config = dict(
    vocab_size=10860,
    positions='learned',
    parallel_block=False,
    init_std_down=0.0,
    beta1=0.95,
    dataset='wikipedia_en',
)
MLP neurons of a small language model. Each row is named by its layer, matrix (up: input weights; down: output weights) and neuron, and shows model dimensions 0-255. Each number is 128 + 32 x the weight over its row's rms, rounded and kept within 0 to 255. Numbers have three digits each.
After each neuron's rows, "raises" lists the tokens whose logits its output raises most directly, leaving later layers aside.

L2.up307:137148123125092077101199117116085132144170125098111168094160116129138129084106089160153093176111158240132134114092158104156128124152162155106127202108095131112148147167140122158140128091080144100123114111100044110129098132112159142142167124099118154099124158138141070134139151099162091153116176086096085168138095127171150138091128107215073162177094152106141138163124102129110072138135180106124071136082136147130144190166099076120156101125139088113082139163176125097115124155079095168167180099146072081141132096135171053041121142135086108128169112135154112126133142160158114076163175090105107151127130110137147138118133032109099111164127142111141163101152137139155138112039100147134146179171111109132155126157211154101150083145065203147134104166060173136136128123146172
L2.down307:123149173114136190104104099151149111100069145176125123118089124167160146103158170119127126099170108031134088102165088166118142119131085086133109106173162079128107122126135112110106107169154120177154168127181186148110135118144116118133092169118138064138085109150115166114137125137068170106157139224111146069128128139089134128208166181093180085068152142151071119115126178115163184162127113166177130123167103126153133073087144163136062175116137168145192127114127187161148147097163146087105032151088169167122148170109202150180134094152152138152109166100153126131087114100073135120128095178138188109141132114106102124146084196117135108119091128148113107149120149146105148150159127100116124073093132151131130149082081116137078155096168080105142167108136060197107165145103097
raises: "|", "\n", "===", "-", "===C"

L3.up1061:117163149146159099093151139105144185151156117113135118165161132069201182167193134082153142176111144175120059158123137106104074142098104172127169153148122134162104164083125126094102162093140107138093141129128118130183160083118107154095158108095123157116189177113122057083092120113140143092125066113143125105105118092132084154139122163120108093082152185076202150130132129153122147133133135131107129082088121125180166132083084124136109109102170123063140138105158153120158138108123067165096109111110165194155132090174120085079122108108162161177212161110142110114098108085152130147184121152141134100104090132071123179135135129192161106085113164126110172102081167109139202136161136068116100138136104108114160082139168152181179103131081081170099084180161075112200076119179069
L3.down1061:152100115150105184134049085128137129137112171152155064099148111117081096059063080170097130097115149127117166102134131127105166166152180099111172137082169108092148125140167129090149122123122145146096092165135176093081112148120137107114086090202132100082093097150156138115172110125114124119083203094121093128054149140127187104102154146097161178150119134178125132091157126161206181153104106131123137138141192085096115100141145065138114105127113131101149111080178109145105104147103166097139153132141116120131128138108127131144148171156115152157082138138147087114132115120111146079094110115124145127141106082170173081082171107156114156096184109159150143131144110074111114175070086127079093122129166100127121121087113154158109112099179172154145188124089092132090131181135172
raises: " although", " however,", " but", " though", " which"

L2.up122:135121124140121107103174120166120095160126129141135153168146095151092116163115134136105150114143153177162129126113105142127087157216202117119172081089087110131082120095096110080132212118163164102136094179133108123168136160152133048065157098116105153123170169086132087114100176146117151123093145106198131108140134120113136131174109074156132174080129117061124134100180088185096111108120160077054137114112087143083166084148051114109137206122107096101176163135150179152142081122096114136166151131163091141098171164126240105126094173103105143104157138133134166125163110173135095178119121112176103137170140115112141140054142144093125121153131168159087150161146174076095097149127155120172027116111145172173121107131142138120124124079097137167089152159069144164140117187107098
L2.down122:164143086084112131130174145157124112157150114176116184172134132143054142151173145098122130137107132104150083172149097099168190106163189104070138106108093100151117112094134120116119153116185114081213100179149172115201183196157075067098151076087114165153124179161134055106088141132087146081107196051179066198139156113114146124156105060119133147112100103105111114056167106130123128136153134100094170145097081124085118102158086158109179148142107079136135173143124170171126100095052130117169149143160112139090153094118231141151112131081122149137148182113110168122140124168105119169135106141158143173108162115128139123140166152129133108176129076183077120126088187099121071177143127110093089139097162152129097135124092135113124105092115137154076101145082114082111116181104117
raises: "aux", "jo", "lev", "iro", "j"

L8.up1294:209132168148014162132122150115063114161104130098109157166092151142126155104165130136109095103127106116159102127140144116075150162133129135204138177098146138178116120109123129082119077103091154145102119151194087105146159196133153114049154134077072097097085084120055131081163147146198114133110101137175108130091118090163112177128110123128137166152165152128149197125155141102111135110115077081149124112165134141160079105130141117140090120157110189117097177136101133138144153132079080172049141108088165162127144141120120137084107105156158116163184118142100163140130115150170104157080099118085088094113108094075119112125153129081165141136157138096102105149160054136207159147088120189123149144134102129101100164130141058161074164113127132128101119129196177127083163139075108
L8.down1294:067067141098163142105212146110141178202139158137144094115137146070133139143122135107089147105105163121183128100142060140179131084156104126145116128090127105058116182121162076164089152134137159028128089151087198180103063119162149101156088158102147167144128166098157119111109125115054183174100157105094140130139152190130117079087108182103132064064093149159103117126161106145094140136148136112122104115122116104128123156128140158113182162081145063159118141152114102095168167187116144107152161148158079108161090114132126133098144096037057146084117134107110139111106125079125159158135109181197141156118131130124121180176092155160071158147135096127120129105109152148070141147138161151187135062156116166124195076134143183092144124110111114082128148126088134104166067171153129
raises: " them.", " them,", " it.", " their", " those"

L3.up645:135075113094095117155121156116201169061175156152167084170113099159088196077109100140033127130092131160078130206134113164131110141173099145119096097114119110110118064103131158133125125152146076106071135144155144136105128091147163122121162101114097152127134171175110142148137134158105152109154172167145121139171160134146108170088098074156107126115114102114152089116165169130124136138149039163123100121133092127082151192163151088162100144121145145178121126109137124124062088125110166122119126136091129122128128118143132162104104056125111119135107098150128136127149148095105109101136128138067140074147114093129148118159115123075039151189142130145165137097114085164122179081114052166116113118156117180105116173099105183146064119137165178111155158147135155103112128115065138
L3.down645:111176180150159151128145078124053064197102076097165093123127172111147071149165109097196118143183105123171135081157155094107128102105113114176128129117150132130158207151118112177163134110127153143148108092124133160143142147135121124127100109155192094132101074105119161086131122088185116168107090115135159110082120124069119096141134158083162130116133138146099169110113081123139142124122175138116169106110180129131116086109108147084083104150084091077120137129135098123212165148162092116157121107165104134162124123103127097148143145127157173102115154115177123180090101162171145139085163138163110188096148148149111126126137120183194093047133156096153087162135161095133087153145176070124170152122162071151170071152129108076148125135078096158102106134111090119185136135136110
raises: " it.", " them.", " others.", " (CE", "us."

L3.up1013:163122111138104124173141052149088111180121139100161133123201163050137161125109179159118119156102168155110156116131111107171127127157124112085177203137133151207131133082131118105149094098093120166159120163153127152126059110050122148106073112086173152097155127156161094159125123165157073131138131105193097173134084192100063155135127084130073052118119140113154131116127145132113130096141181138143126083107153111103137133128097104108118102120105077142120170120137110132167120150160114180085138101205131153192182084071080124131175139094151137154123134145135089108153099127111178151165169147128173054091108125098108142166089101117140109119146094079105111225091112101080172171152141081176151161097138149147153139139086105115156176096156157120174133097076102161084175076089118
L3.down1013:111106117157114144178092118218099098102103149175148173097120156081180170180137171142099106140165137108126158161110105107165158099118141116044121132155157183221107101154136127099111105170160142146087138155135102135194129113057176136136075201129136137093106103145117094149131120155094118127168130105120140139150106161121069114172076115128096135166067102178134125100157121137174170103109152095191167120171143167124120089124067101115105130145133119097126112125179087093106149151100152141138129059137137150195126128161138123138112088141118151126150118150085091123106102112127211205120136103128152068111142163107132156133138089089133123113073120078105067145138109108124169120128118153203198146130109126121150120150104160110164135131159138120124120086122110175074175126099148
raises: "00", "–200", "–2", "–0", "–6"

L2.up1072:080123122079129104134141138085188166138150129069089103184147148070139147159202097119175165138126148143179164100189123109121115116126085109149132087121139122148162161065153080100080133148121157103163132127076149120168171085054165185121159149097119119136150176099109133100146085169118158144137121167186117096154109149081140167220140155160109071174117184145157104158074135186081101131148154121151163113148145133181173164116114198103192100111171148202140114164138149152147161131107100104119108100084095110127165111162105116102070122135128047109114111095039186109113126136143154135171107163188137159071131169085130129134137132176119069084060185133111089112102176129140078146140152118179151105142157118084157181102144146118111121151151142136100126141174095133169143071158074
L2.down1072:156077143148115163107095134164099121124130135177142218061144133184091093106076164145077164094143095100099124148050121147120133142124166107118113204140124137136094114171075110176133100089106097143093090104188128156073071089184132107138095114179156142153116125147164133179115177123171064104117153103102128123106116125163139106090171096134174193126159092139127093110181161128188142075122068133085122145147111117113096102154112090149143151143122091084127163082145154103120082126132124162162122142142148158162092135105162118134191137161092156149187136138185072139117133139136130085093108126098141079151115114150116095083149080074127215139199093136186140168144074103135162145125124125108076151106119147133092111184109087117116141061159138128169163120140153160077147161138164
raises: " respectively.", " although", " though", " meaning", " while"

L8.up618:117099121134078054126109126144165129152154136156136118219107081123138155153099126132186135137138120202107130105169115116130087058086129122077127159113105101144122120133089104183130169124132117174197094120076142174138120112081109099099112107088166135163115191138155101142107130105166149133116088136144202122180097131165180124100094161156144111137126092179091179128123171124079132165137026101120156137139136093102199067126079107107123078161100116182090108044074158062166120047097167079125103158095131080138098106101148101119118101137147099128161132161118137112192071141089160103091115145081141105187180143137154159142144077090084088145139102117100088120115157104156141147123198152097127126115128148117144127129128141086145073144139135146041094117123148117080099160074144
L8.down618:106114163113188115098138134079075077132067140155126144127176131125164134158114112107123237089127206084172129120060124140213184123133088154150129107132110059106108146080126115098122105077146117150144141164220068163194121078141096149160127136173130094120111117117164144156147120098090155187127147112133104110150141081147157139096111117143146124183208150101115124110132109154165154139125124132096137142078137079113150157104118146116129145154104136089107129079136113060190159099158063128087097094148078111119141159120109121147154140131114165147169170173117056066116132137120188131104120080113133165117151131131136079129091141117124138158061166134140142153085067164080165090089125099096115136170082133131120131159079102119105160138133141187179104116083162162118167105170088
raises: "es:", "es", "oup", "|---|---|", "urs"

L3.up1343:113121139127155138110099153161082102100099106131093091101157185118156169121151136155109091147109077178071094081117139096116118178189111139098096218124119120165124087146143122142092145139101128089179146172132109093138145131088186064159116137099166160136117192144189130117138139080150113103146102115070159079143069064129171133166109092080124122075098108098176135154142132136114157191092113126130141193139153158095065136071090128145113090163116103034090141120154089137117133045113091156157146110130179152144135116117086110122157131161147144155212126121157115137183123171137096151158129146163125094138119161110096110086158151116085152113115132142083175140200137117153150156134099136109146114060119139128135146142156074158072134176111140138070122076174092146114136216148149
L3.down1343:118145137094092100127160090125200129143102146143187155163123126114122085106141152148172142143122209133181202204119095157157094055068103117163144067152165135118162186110154129105173171142162120172124149135110171144124096113167080139165103129157122095089188083141085121143108135136125154197082187137145084160108150204129100129099152158150129094135149195171118124095153099135179112114193192089162114117094062089175127099155114123099140118085117137168164116142118101130157088188167132154117149175129107116084105170157183136144116093130112133079080146103138091126088141097100128146138121097085129190133118132146185145161083118111140130146173135134210080101068112145114071119154142135141079164164112148124123067118134123104168122097166081155147086167102124104136105075160145
raises: " the", " what", " their", " them,", " any"

L2.up1134:146114151160116166128126119137082138181115106170137131134145150128092073052150116225128149135151141095077150132105164129160146165130165120148128104126206130085122122116114093137197098144079106136122099128148143112063117102130167127125069066150156186155104096100169152120132140111109105130109137158105144075117130131100145098110194128118137166095167116161111143142151170094143102172103094159097102190111180124117115083119088095132123156147132130085167127173172130129110144154111108197157155115112108084168125094123122152149157174133075165166082151176142114153104142151203158092118134115102192111141128143193167089170114087137137148142185139115165167151217116121091136152081110072106145157096165108176114107171088123100076138133169218116169182130084174190108125184090173
L2.down1134:138134121199151153120084142166111138123082149121198128122101153227074083113103122204120117128117137135100098169111122127150161132140177105155129176146182152145106136113086097139118118174103103144088129122187191129073130167150145085129127132188101145116076069146173147200141119136140133136131189147130150105150113117130161140121167112108104207106170113155139128137168189082171130171071087138111130131118119139090050104140141072120161117162131104099126133156152100154110101118120137106147111106097143159152101083162168116162198136160093163153123157140164098121087160152131098146064109108081156061148111108117168068137125108109157160134178102143140135121179079129148126104086108124140180165118139133142123115163112185161113167110168197144145145092127146153061101177096154
raises: " although", " however,", " but", " including", " though"

L3.up880:165113130154135145127114094126084156135136113172129139114153145126072100061132113217114162133150143135096142110096157125134156163101173118177094106124170144100123100136105063151185117146084109111086087107177150107035099132147176118130112049165177201163118064117149165121143138107125116115094151145102165097125132135106129092082184131103143142123146127171109154120140154104154107170104092138109103163112174148100133087140097093143121146139098107087138155152159142128102146141110109184149172120121104107154145093115122118140167177130064201155115132200139103129137149152159133072126153101109180082175116123186153103164110077125150168141167130120165162137214072111119119134084109083080142154093175118168112082148081136095103161094177194114181170119099183193118109170106191
L3.down880:133129138183117156117110114165107125117078144139159152112128151239073113109089121204120139135147131139111109178108096121150215115160174114152130154138154141165099141097093105135109122148101097130091109124204174119065132198141146082147122125183116135127057101138169138168161146097135151146107206142113132098130086136129157141110171105125134212104147102163121119155168174080173111164069090139107163153101117122078072089113128059124132107164153099110117141127157107160122107111130107105157125101109137174144087097157142108153188171138107185158110145160136096131073163131101092168062098127069163078114101061118141062115137118124163187132165082134134148127196056132129103102101103109142153139141145136155108118162092202149110132109171211136127152094135119158075111179111149
raises: " although", " while", " however,", " though", " but"

L2.up455:118105164157074086147095126168099094139139114085191147125172204097154163138096152142135144150078100170108157138143142091161149125176115137149127165135103140149118173137102130136169101148134133144113160167141138154136126105048132168107082132103171189063158107100171155128137162141153097146165148113140135128158099165135082167179092135124126107101099081149124151115177095102128148098104197168127094118163126096131105092126075063111136133131114030115101162116189148086179099183094109146128135137176129112143110069155088102156124136120108152096210148141096163142106077156107158149140124116135163095123093128072111135195103113111144134049094142122036112233125114077137154130104141102141154151085081165134128121181092135086106135120146133044134137119064116186068193148073130
L2.down455:146130090142089118154117108255110121054113131182143154130119159079140175158126147178132120135114126125131161149131158075128190144195117131074127069142161141209098102138156175085165132130149116137114157153178111153160151125055179139133130188120103096094095116140169154129138130143092118143184129081129083140136091132096074153174105137139114109139089129135164116133135112128147170112096156131167134108122126142119121110151050090115121129110095112133136097125220119083150150162114131130120157142110157154131123091154155101171159064152143143119129097140051109111088119113129156151130153114110137089138133116096148130156137128129158093119088107106105085133121120129111132125131129127153169144102101127162176105161096117117153130092118185087111097087149132179022211186067143
raises: "–2", "–200", "–3", "–19", "–1"